{
  "d_model": 448,
  "head_dim": 64,
  "d_mlp": 896,
  "norm": "rmsnorm",
  "norm_place": "pre",
  "positions": "rope",
  "attn_scale": 0.125,
  "parallel_block": false,
  "lr_head": 0.00453,
  "warmup_steps": 0,
  "schedule": "wsd",
  "decay_shape": "linear",
  "train_tokens": 321300000
}
MLP neurons of a small language model. Each row is named by its layer, matrix (gate and up: input weights) and neuron, and shows model dimensions 336-431. Each number is 128 + 32 x the weight over its row's rms, rounded and kept within 0 to 255. Numbers have three digits each. A neuron's up and down rows have the sign that makes its largest values positive.
Before each neuron's rows, "fires on" lists the tokens most often at its 100 highest values on Wikipedia text that the model never trained on.

fires on: "t", "y", "e", "í", "a", "o"
L3.gate867:110151181083093131034096140147128128171123119087122128215121111124176126124091190083159114148142095122124108185154145172176107191125119145126075129147123181116120104107107115132131106177114071165173179077055188095100089169078167127147123147137137078143144177168201115174160174189066110168
L3.up867:150118126140078134116137141124148122066081186173044060134097163085110125125117151153143107168134120100142154099147124123138119168121145129164130130171089061121141090119108132169146143107159134113151162066099171044159151126065157114096157120113158146118103141157118109138176183105068138162

fires on: ".", "s", " Order", "'"
L3.gate688:180111223083166097146040119096112101087134132148071173141074065145154141122157087184105125052095141107149169118125180162109100130101095133089181116163149162144087119105166117138104144101170152162150104176105134195125103114097142104106079103168047091122079092117110169086107151175103121102
L3.up688:057098121101128137082068174113149138091101104079071096147107108108147138135143117142093104146080131152080118109102066117104130122170097061140161141122126119118125121087158137181165127074075097093184064121148082108097142176128136086141149137178117095122111104142170084113160194083100154110

fires on: "s", ".", "mel", " sub", "un"
L3.gate605:123125080133122139121129119139110144081078144067187144169106116111146089098201175161107120128113092126109164106098108174167104157190159143145097097124118147061101151050165150156126137113127129099071133169131201160079124082139167160097038173135194115057151134123123092102111147169086097150
L3.up605:123175138183204153136120074160146124099156144166127196097159113131135115116133135111099133112123117113112166168117119153083091132204139091143112102145136165101157078114096163097145170122057155155094119179145123110138145151180098118116081139089135163124168110205089106110109160123105089085

fires on: ",", " University", " and"
L6.gate652:162160107159060103112181100169138177110209097142137147085089132106111077043113135112070126162107142106164082117109133104121066091103121096102141164124168171182116141170148146138055188094153185141097123149176175103172090120115158125156074167134139111156100088076078107071133157116159140081
L6.up652:145087182142071100134144125117118132109100115125068147116128135190166120183081101170094092149115143149078119062086107167119146115132189084139074128119130128154097151095064114168148111065170110148130094153146132122105106197124182134122143111112130125107081112166134190152120098048120011149

fires on: " of", " Many", " Some", " Most", " about", " many"
L3.gate15:147132125135154140120110155111174142128134097135116073160127096170159117137128169191111126088094157128140111125110105113113155144144193143172115132149115100093129110062109117169124156137118131084160112177081140131114083101133150123119149145113140109116093098102036075140125208133069099144
L3.up15:178159104157174135181136123200138197105166097104120154176112144072118101125113093098135128105116106103166192119131109118137141113121140113175182132162221117116110159101074167130172110140195133123080126150112142107107071102118133093148102083135174083086153107138144123157140152118118132167

fires on: "-", " "
L6.gate89:139099175218102062134168141138105102118097134143130162110108120146185114157094179114124080137153146119087077061097114160114149142161105114164113132180128139057071088098103149044149115098072221111123144115076123132107107156080060094131117164150161108103152119190132093084117100124138075136
L6.up89:127167121141142052153159083158121128116121084099140092129088124123176142151151076112100144119138161113102190099156070099062095145128079090054184195095073154153120100109137174122120163116116133128116080153090089149144122117135105194091128146171127123072065116083099069081164165148142077136

fires on: "e", " also", "o", "a", " focused"
L3.gate272:186141138118142108144119150159139117149068134095131112216104111105186107168170133110152121153108128119089152105091183145081135122115145136147164138135154140143093045101087123136128094070188123130194145143192136182193074131140159163150101155164095079123106147110130091169122149127093175112
L3.up272:121129142076087100162156119111148094098155137164108061130099118110129171169117130111118082177140135127123159075194105136136115134107126120129100106183162172157152133152106119147170138116132103108138098101076083112093103163120166130094126130142137167125152091105089120193064137131163130183

fires on: ",", " |", " not", " that"
L6.gate473:109200146180059143135094118168119153112135135122195140036149145123193118086074112103064120161148098112107145104122096169164144188141101114123150102162143181137134141154086194150093113121093095116167133132145157128162117152139151094136140166125057117074115118124088138108110114123149156168
L6.up473:102121067142094117098162097163090142124168066072142108065123103194161117123114079140168151190156141131135163153091096155126179138071076145100090120103093151099176108159170180097135101140152171151174100175161146112093090110119116088175170117127109163117145103112121109114119103084130110129

fires on: ".", ":", ")", "5", " |", "4"
L3.gate69:134060127115135159111162140079119165164194124131127124132077147154056136125129128143176118120124114128146053171119144158210124126131151156127139183089063175054123061170109146095167132162150096088153136127141213147107094122093104145153161142152157148084145117126107134157112132118130188144
L3.up69:102151166152156128156140152140114155115161139078189161067146093121126118154173087078126159181158128128143092120144141136138122095133091106125114159121096150063123135104090111120160146104126119122099159111094180122114118162114142146127169093116154138072122132116106126131175131185115125096

fires on: " and", ",", " or", "/"
L3.gate784:158143089095113118116167110146100077093151079142098112133054204132103118104183115173123098152123129060127161189110148139178094115100101107157080094102100116170165134107121186134207145111124117109094140160100171086136208160134114148140091140165069179152152138120140075130105047118163125142
L3.up784:173147083095137115106123055123108125113150158177148161170113177169101154157225157139121139062138114142161189150179123118108158108120161092171077082086162142114171128158191189116197124100143166106112123167140114163149166076130109203097110060138129138173110112151087132101177131138170135087

fires on: " of", " by", "\n", " at", " "
L6.gate129:086092159141128166149118136086135103115087105176153104129101092112160172103102096106053145096110106147128133106131121115119144122170138161157128111148118162093129083102099137149132102166179131097138092137110132087081137073054141093155203132063138109075182092178109151172112123120064185123
L6.up129:111135124165091130151123177168106144160197111110154152103161128210133124146151144110097139073176132123091132129161196068125124162126100133112112151126124138116102103198146114133076078135198114170146151170126074124148118079096077214141194098079134110110103118113115139048139179115135097101

fires on: " |", " and", "==", "'", " +"
L3.gate116:188137066169109104110124139082081162119103082076106087149156121213133188099168074115134117085162152022086138200128174117119150145099088104145088083135178136190112169114140093180062139173107189136154083072104142134097154127107081161140135107136100174156110091133137166100061131123138107124
L3.up116:162143150124195121119070056209108162119111151095096132138086118149109074112168092136091116108154094076145137170086133066203137142101093090185143155163163134114120147167161112138142111184155072153123093145146217113132147134104115123068126070118109178096148125151149090064181152131138116122

fires on: "'", "s", " its", " and", " a"
L6.gate200:086091123176156154110136123181091075118130140118092097131119104163125088127107143140101162088130133097149209137129125124117119136139161049131121152134133132137094162176080181161187095125125151184157077126100087065075084129091116071117163109171113118108098126143129145155094118155153114161
L6.up200:131082171132108127137135140129124148144129163137114074154133152148125143104121130116114164139183148156113140148170143147137089145114085110130146166142101105091176201125141076056162120130125145139132093068079204078123146103122131153142138102133066164118216118144183144109145158184108137157

fires on: " and", ",", ";"
L3.gate545:139140155140145160151136105153086164150160137144118081155078115093129157119149145101130106113152106143148085087164119101181064102159068180114186107163114107105178185085178113118151069201143105141100121172125164146174115132121121147078203113143090106147169112142049121182142112086141166123
L3.up545:124100127079187118172116081154085122152133181180138178149138090136060132057208163095156120074144093195119107127153101157121034087088099143111173126129127153150174141131122133116138103124139157138155129146109119145146107134099119140093166084087132106219094114086127146081126061125089182126

fires on: " and", ",", " in"
L6.gate624:164090140110171227116114187147098113158095108151132185176117140129133116145153079126130162133151129127175123064109109132166094103151110141140127161151121123173103107142126110092128093132194112155142153126097200081128075161103121149105087119120093121082156095158070106142094136111149122110
L6.up624:125148146095159131137139163122180062081157149133142085105092151134153080142177121104112153112168119111104130163151155187105168125074103098134144132134156109155148150167190158132195075105146151100087106178137149157092133165125137165138207150182133155119053114132114075110127083109129097130

fires on: "th", ".", "s"
L3.gate757:110145063121097088106099135182089086124124146137091176114171173171171115136154125127122115070134156101088156086178146143188123069117121144134158099131116180161121119084126165176103142098099163149111111126162134152107105146161130102131081103116082128069118131153129109120118136135107100136
L3.up757:116077173136159086140017144137114098116086181108065097142140131157077121153111129152152106117071124123124143111101136180103136163120084120102137130128050147103170159143177159134151199116171109154099093102093102087141090118149160143093098143131115148062111133177124116118165168145108154176

fires on: " |", ")", "s", " States", "th"
L3.gate693:176171135079131149137127155116123153152153083184103131113100170126069119081144145156169128149130115091108169144132145090131145059152112198167105184160114167174096131142196133130123101143130093109109104143101141096118103110064157146193206105071128117114173144188123109136136121105118179135
L3.up693:106146118098159160143154156136152121160086137178124163061104124143156137172108110119151128092200136135129085106167147116152128096161129151169099139146132129168174109162147121125183133143108112097096101126213122166152166141149218091165181110104110114130163107156206111149119167096103148120

fires on: " \"", ":", " (", "wer", " number"
L3.gate491:166169167125172140163137070076172095108174134105155132125071177142146166133158188128127168086122083119127112134131151128130128127144139138102128148137126128104132122216151217158095149112117187175123141095105116105098127119207165229126142127102155150148149142049107103157146139147142134103
L3.up491:107149091091095163194111197122104139153160099183068075131110090119129127124075098170144126113135159142130192129143100140154179183097178095119138118120241103131156120170160147119112162159158160151080091095183118116159123141121142130088133069125105121148140123113151085145173149101099157167

fires on: " a", " ", " first", " two", "th", "-"
L6.gate741:105130166111170119127161098070124148134137117127124116181108131107099090161137101129099099145109104095151120116149121120133225154080153119161140131128129143139065105140130102091172143114163189215075173135143153136122112129095157123194095071145150133081149158146137037100107181114113117101
L6.up741:120121080100092075158133115124115164153087049141137127173088110125115146104091194107149171109198137165157122092156089125118121121152161116138149092112152143162128111129136136140158138113186105120109107096126064135150146083159170125118123123217115134115155085152163089152152143125115150135

fires on: "th", "nd", "st", " sixth"
L3.gate357:115097143123117089069141123061122158191134127179159145134080114106082116137140145098125096128149128125136180118105132171143091164140119191130089070120112104134124149139115157152116071087166141129189099067122147127116144131143140138124192129160104126135140142146174136151078070179083134095
L3.up357:185159120117127113106131112089160124132102185135100107192104119153107090125179138134180136096155116076148108091155203092164130174182102084150167098112147134117146139139140155168095129122171103143103077084083144056171119118106112113135134105134074138131104080150070112128107067114119162128

fires on: " |", "s", ";", " ="
L6.gate873:149183089075147153094140106140096117106106174137134119116110067101085155136195103140159107142114094124136110102103145093079127087138158114132062082171136132153109145157150148118107127175111153144071084124185116124102097167137150112140189204095166131089130141196183110144103189070133155139
L6.up873:121152084091113081114070174197087100146149108139158143168123107102128117120185108094111084143163073136131212121102131108156086118116180114160080178134133194205100132118148108098152076119135110156092122185158131167150102147084084127156120106089155097197127115117126146094164208176163131146

fires on: "-", " GK", " \"", "–", ":"
L6.gate858:178101115187113073146125084075114092098136137103126158155063150132180085118123181151143188117140175098104160131156139075166064136143130116088107085148136164193096186121151164120160108096089132141103147141147076079134124101064150167174111161085138096090177154069167106156132148134098125129
L6.up858:139104090143159162171133151120165114131098128153096146117118133133115149169166129191046141140121114125153156173143135168108145123078153158094147096163170166106152090103111090119099097126177132081128122150105156156129123139117190166134146153130147130141161095116122159179155133097115167149

fires on: ":", " of", "\n", " Total"
L3.gate140:134094079171142141104105118162112167134132088096167113178116063153114115173132118155186149167139137120148090076112044122096120094123180115128085158144150131113119111097142129133106057102144111093125118128152115135133185049141147164136148134107129114156167138155123099107138061083199182180
L3.up140:146126124148166132099094133082123092124114114124112139140102136143095089117137154162108151117172091190079174114165117137118132142132142138127112133138142061117182143122201099141094065111094143130143113148168185165153114117126088116149112112087123129179185175096117154111138140087161145067

fires on: " |", ")", ":", "\n", " 1"
L6.gate188:113127083127115114134089163110112153107107150124161145079144102085124129157110160122116129161126091076118097092163157135092094195099137098170106102119102161147122091146131072129153122138104151154106117108124160122102160126192159100162084149118189154127152129132148095152105111105105135083
L6.up188:126089124166083132099123192152110089063118148186089133080111134168072143105152109129092185101160114181111200109162171101135077144092113109108122149144135109151156075120133086116141090111162080130138178165150136124113134151149166094141119125075164180164072128147134141209153166077140111119

fires on: " (", " and", " of", "/", " except", " with"
L3.gate529:055121135138146093117163085138096152168175153150087104164113158158112115152125160146102151118139158148167157143142134122189156151146129159126098099088164127154152068107142170122152120119102108115130113155077148122170194119181120145101157117165089129175136200102120151060116064139162147167
L3.up529:148171169102114167136152143154099131145152167176133112101121149150151137146156138098157146109134104150161126139149156145164117111114135124148124152105133141123146118131132100109146129152119108080151144118139125104111117090119145169078209141082138205108004086165084126119167148200138126091

fires on: "s", "ed", "d", "es"
L3.gate845:154168172206118133125123096137149126151141122177120158157184136106141147091130173091097165157121086132182114082139176062082129138135105136143126096071133166170102123101178186084143118150140159104107071129165144137104088106172119095130161122174145143147122124136195122150102090117196125132
L3.up845:179160119120113154162068160061116179162188110140093182170132106101166105110156191150114119132169126139138187121190170080103124127099086145098134091084074089150128100121185132079116077098133112133100077118116145176158137111083127109146165156191147171077079088145138177115155083179124049183

fires on: ".", "-", "'", " Mc"
L3.gate463:117108138130169128129071118114160102099094189154125133126097156157147104165127148126104099107122080159083095099093148138179125068137091054105156113136134073111108144077093182095130107134096101134064127133194124149113173153085153154137181141159101129065188131185172122143150102104123139170
L3.up463:043120129155075149103157126222118088070117085142109097154140100111127146178115173130110117145142102144142103173087097087145096163100072102113138095138117128102074123109136132090168196040072112094079073134112070083061139100166192117132111140101095140136182065113159160110130142160146151118